config.yaml
d_model: 192
d_mlp: 768
positions: "learned"
bias: "all"
extras: ["capped logits"]
init_std_down: 0.00269
beta1: 0.95
warmup_steps: 200
batch_tokens: 32768
seq_len: 1024
doc_mask: false
train_tokens: 239300000
steps: 7303
MLP neurons of a small language model. Each row is named by its layer, matrix (down: output weights) and neuron, and shows model dimensions 0-191. Each number is 500 + 25 x the weight over its row's rms, rounded and kept within 0 to 999. Numbers have three digits each.
A block is one neuron, or neurons of one layer that tend to fire together. After each block is what it responds to, as a language model described it from the Wikipedia text at the highest values.

L9.down345:478487520514553524464501495503527495480536461511478504496525549496476489500514576517479490471452519497526502533488441492496521522474512515480520493492509481492485508535512492448475464491487481515511491490495478439541461505487542525478526534495443538491480502510511491496490457492511540511536450515475507532511513475528512483526517486532509466490541536469515462530512511470473520475481454522506486509472526516497508478496538511476524524504493439484526508498503549501506484503482522512460510434525519502477520465512538491482490507492498469488499474528522520509486549505502467482
L9.down459:455498496546492475474508489471507477485537488476491485508524476556510512511510461494507522536461503522498467457497523505510478456523516473454514498536535523515559528467501513518505510489483457523483492541482521487495526504487494527511478531481455514537547477486494479502503472506516464495520529500509509513495492564493534523459476498499494496470498507473503521510485574531531480474484455486521477517454574503485521471485502477495512466505510517501490518495511477502488490529517468520453465527518506461531499533489494474530494496459513470513534519472534498476538458537494504475
L9.down587:470496510488475522509506501486493527525536510493467523486523546558492515491513485494441535519469491448483469511532513508516474529499480494498427484507432491508521532541484464478495483488486467547477499520500500452481489488501493496495531506507508489517523480458484497469480511491466526523535527491494536511491514494474530507518485520533519464511465537502476524462505520521491516478474497483512509485444493476545474499459513475514541479499522510464502505510510528541509474510482502574470488501474522532495495470554524517463495506479484471483497511531511515515477509474537528564
L9.down740:512499516488503517478511527472473500486454517493525524477498492473471485519523479519483475492504528554456421525487555497517462491509482519473495540487509505469464530526508444541479522521514529490510489455514500497461490503492488490501493479538459473482471506554504487485525468497493505456518558498535498512487502500502523502493507489505449481504506521527501524497496502510528450460491495521482518502477464504495539491520480493501488508483457479485514511522496508529497514505514503511483519505482517524510601506530505429512493491515504532527481523486492455547532488534526447488
Responds to: Mid-word fragment continuation. Inner word-piece tokens right after a short opening fragment, most often "us" in h-us-band, also m-use-um, A-ust-ralian, tas-k.

L2.down39:536502515486494516501520494516501495501516508497504531501492516515528525465478487523528474493538469502504502517524497557505494514491499510554481453488479470481507502498550557494516479494497477469507475524504507502506488519506482532498520495488449514482497546425483514484513527461571527510505492503483505472528484495447525497501512502501495519500460464486527450558502493526489484498521521512443535490513504524495497496484500479516472534564483497488476502511501491482540500510494475540473558493521510524455495468496457398496517501505473514533498459471482488517486524498517479506
L2.down91:488532488520528478479485462461473503542465543505505478483505513494526523536501541503534503536470478491481499481513503505527481515456523491524484477489528507492446466498461509498474509487493529499489499505526497537539484483473528515521532449518513493497471455470509507523474480488502498465509512508512519542494480534512441466537507506504449475469529548492502534487515514500540476512516509514518495505511486458478447513469474484497515509469537470481472477497477482463469494507505549530495500525455482502517495480552507543483535542514532490531508543500452491522546538530524497525
L2.down140:539514503535482483502447534530485500455494520498525513517461517512520548488557529511495526475514534506504508467526487505526517505464480481494505488519491555508516485529503447522486473516450500504548465484541510485503497467498456476483466494498536485511514500493502498501473460499500513445515481534495518482531514509505534472440490548534497494527535491522497503513510471493480511504517494503485522523498471459524514461515468503490496507481512427498514515556502500489501496474485504546496450486433505499534495500523523558466471537536501492501485504469508469507474525544490507487
L2.down614:531474470527499491488477499503488492481502527541511468507497504547486525525466461531527471547535511482446466507528534491519500519496503479509482469476571465474535522517506518540528515523509536463501459505506555466511479517502441495487468482529508476492528512491517484534550474487494474488522537523504528491462480554526469506527522531504493498459496505533546492487516506496501453453507487486505495465491475525457447501508485464494511469514491525511488483515514509491475515516513509563515515514465467500477475484510510471494528510518506479470496533515446502526499523524507489491
Responds to: Mid-word subword fragments. Common word-piece fragments inside longer words, mainly -ers (flowers, farmers, version), -her (another, rather), un- (until, unmarried), Gr- (Grand, Group).

L11.down55:537499502503457477462500490522508490447506523494491513482481547481487468526480511478486490453512526471505535543516566496538541506519522473491491510473523524487467483487487487523451515542487477477505473505549478527495497462497479520464508523485504461523470516476504518494481537477482524493486519466468503516453520501444527516516475474531479475482563506498500541549521482502527487515501497515540508498515487531511527541461482493482475512497465481492471489477509516495467506533511532498512457520500496522497491471480488501509514475535494501455520518550467562525546539498508477484
Responds to: Mid-word continuation pieces. Word-piece fragments that continue a word already split into several tokens, such as Feb-ru-ary, revol-ut-ionary and memb-ers, plus seconds digits in coordinates.

L2.down30:507458477498478521503479493458500495499463482499502518497513508496494554490503548516505453502505520450496535469538509513532559487498507510534472485499499521451547502517500503483502495523503530491473452449504500522482518517527465502561489468514487525546497522465491559497432507495499479454499534499520532510494512495500466503516544494512434519506471532499496523531524495506524501507494524514510509503524500496493462516480528467554526524473476473461524475490476494473466455488488497501509491546472475533505490497554501446531514513515506477482452502482513472483503534502501490512
L2.down181:440517503530500530466479534512489497489473506484483500500542466507471535507526518480522461513516496475503522456475473477492520464493529509501488478489490475481496520498495520515476492501521473489513489472473484527470510499536489517547517512510525477502513502457468498504493486528522537510522514501526545526521527449462545510506554476501495495477491509522470522512480566470583508520477471504492487470514483501464478501480459509522470525487532493481461490485531516451487477494456568505480522488491511463519490474551495525512468492540530516513466499480518481485508489565516482486
L2.down518:524541499519496493466520508489522500495502485464501504515524493482497536510500497489495503564511540470520504451503476552521510485516562444475462525506466481501518510521529496467553535507497495516516460454483458479464498489505497538510486512481473540536470530511498523488497517513485525505494487551548548511516529495450484484549528500480502530474452516479496481493467508481516521502520534500500465487497480512482474498510473500520461478498507450499490488504515513493530466498422514528509470473488484541550486519497485482506520464494513491477470493518560480471466521478507506497
L2.down526:498483519537522464456491531509507468487520458505511490468481532502512485503451508525535447518490492498505513494535465534473479511489499487505503516506500527486512451540489526499516516510520495459490447492485436525510561494526537505533485506488500507516521515485547549489490455493459492503506484539526460473517534455492499534505503495488494541520476504472497536529527532482490539508436523497458515487472537510488472537460512526490459503486523486502508471515502502493513497448472484505484494544454510504524482515555469514497509516475544498518496510474542468478501525474497484519
Responds to: Word-internal "a" piece. The letter "a" as a subword piece inside or ending words and names, such as Ancon-a, Canad-a, Aeron-a-utical, cl-a-iming.

L11.down599:504506516506460470483537482491560460464454477517504460514489503503516511516539536491500500530510454517485494500477528505484447516481490454476514556489504525466487520486509519495478551510524470504512482532475487473488499502468489490545517508503507502456523522547492443521494496502520491528489511520445545511507489487536466504526531538463500500517496519517532507540481518521519501544508508525511505528468485497523497438506549505507543519514519473456494483508487484480463482461531473450485450515493525472524493508517535486507501476454496537482501498480503488488506511477492544458
Responds to: Word-completing subword pieces. Short later pieces that finish a word split into several tokens, often vowel endings of place names, such as Tex-as, Gat-os, Chicag-o, Czech-os-lovakia.

L9.down56:499478503527541513532525490470492514491507533520515483488535537514505455482455437545490509488494509471506505525477515537503497513534492495502505458506493541488524523489533485481482528467458482452471493547521481427450501442526509474498464512521508504472475474509525493481547501531493462527482513537523502529474530507518523526498503495489490456482470516532516481555502516505529502464499544512482476515496472468573448508498484473488549504475477506512509502485521498484543513509513497509490510513521488491481521491531461491529512477497469502494503520515522481521478488477477444520
L9.down141:507470523468478510531469488496499543555516485437504490476518496509515508502516545521477501484546492516485518468528452518502494476486491552503502505500462458504544499515507531494536524522516498509499520529454510478499485486514518516535546461539512486562538503460491462505510495512487485507486503517525503485499435499517494495510480541527493461514501488522535499503508512506489508479551527475511496455512534537445470438463496504525491482530510528479475511493473476499499508470498515485507496473502508479490479509461542536517516509477464526545504510487473521466479462497469439474
L9.down437:497466471516530494493481463515489486493483496513514508520490495446482541512485530489527511495488507466493499522515520508514498506517461519496491475526505468495473495481487526542491527519479496434464516526489505483541520491552508488518455446525523499515505549476539509552530516495477442496558514510535487516518516465458473496526513500520445455514478527506470499481501518489493463443527496478509486495489500514518475512489433549549519512476496500490489482513540497540490497527500473501501471516491491513532484469538472499548504487492460501511488538504478470532501446537515494475
L9.down445:489444440476522486482479488535488533489544503505505500459505523507525495492480486525487524501536524511505505472502515529459465481495468524535468511504488522498516501500463496505504452506487463485503451524498525524495496467510514501476496556498512512470551479567455469532486465514524500503529515487524518537518496503467531524523517498497473469507493533540491493522465491521486541466520479466502476457494509505485481485514506490470540458483438505518482511495508529536527462502466514480478510510485539481483513449502487505503518533507500495528529489460565495497562464528503480509
Responds to: Function words and un- prefix. Mostly the word to (as in is to join, in order to, from 1997 to), plus after and the word-initial prefix un- (unmarried, until, uncle).

L2.down531:488455443494501465467484517502483498491470507477476459515516517536458494528530517523488490551503488503480447494490460527501485528477520505516534548488500468508534494488511478539521490510499493508460521472522471501526489502543506526474511504510498501522481522477517478477539528540514508506448536531485538476491583488516545463493489449518503485514480538513506470472511472521484518511483457521519482488479480465474501491514518492436469524497477473543492551500513507497498483480520549546524505464506507479497500514483473504507495530464539523478484520516541471497520507520483486468
L2.down547:536482496471498522498471497521466490516500537553533508530527512498532454484525472499470461494499474493528475537469518498505480492517462497484456488484529526498500528490533480472487488500530528531472470500518432528515460522496508511482516544542512475480518482505518496464538516520501511513463524506497510530499518487518476500483479485462479510507491510506469496476492476499497506502436507518561466503484496468466505514462521474523458490506462549548485480491498485473480452539514473537566478535487511473533501515502543496486537502522518514480504480523551508500517531476447482496
L2.down613:520462469506510504480539481548535463475472507473494433523518507482468531523542516507476469529498529494566490474493476543481512520525493510509537498487510478523464510483519477472548501528489511484532495459512488532473476477460506479522519484489538522478498498535492491559481510547517519461524478532517537510531516533488497492481483460515455525498488500492476529465506473484496516477479513485496524444511496521484505490487469495481509489509516442475498474490471489495520452486496492506493483492478503498544530537510495491535495522480561480494481477525513475525482551511487516556
L2.down652:489519556483504464487506537531495487494496500521452477503449518521479527493561487488472503506470498499498454501473525533493503516494472543473551486533489510480512488467480484521484392504470493507486489468510547519478479480486509551491499523489487481463483482515498498516526470512484517494496476501485519517515528511556469481495468482524464542510522518485488513493535511542517510494506510516518465472508465515497518504528482526486534475523512533481457429508446545515477510486525477488509524516531492540508492498491523507461510523494522503495490498523498450525506489520455527501
Responds to: Mid-word "us"/"os" pieces. Word-internal fragments "us" or "os" splitting names and words, as in Jul-us, Magn-us, Massach-us-etts, prop-os-ed, J-os-ip; weaker for des, as, ional.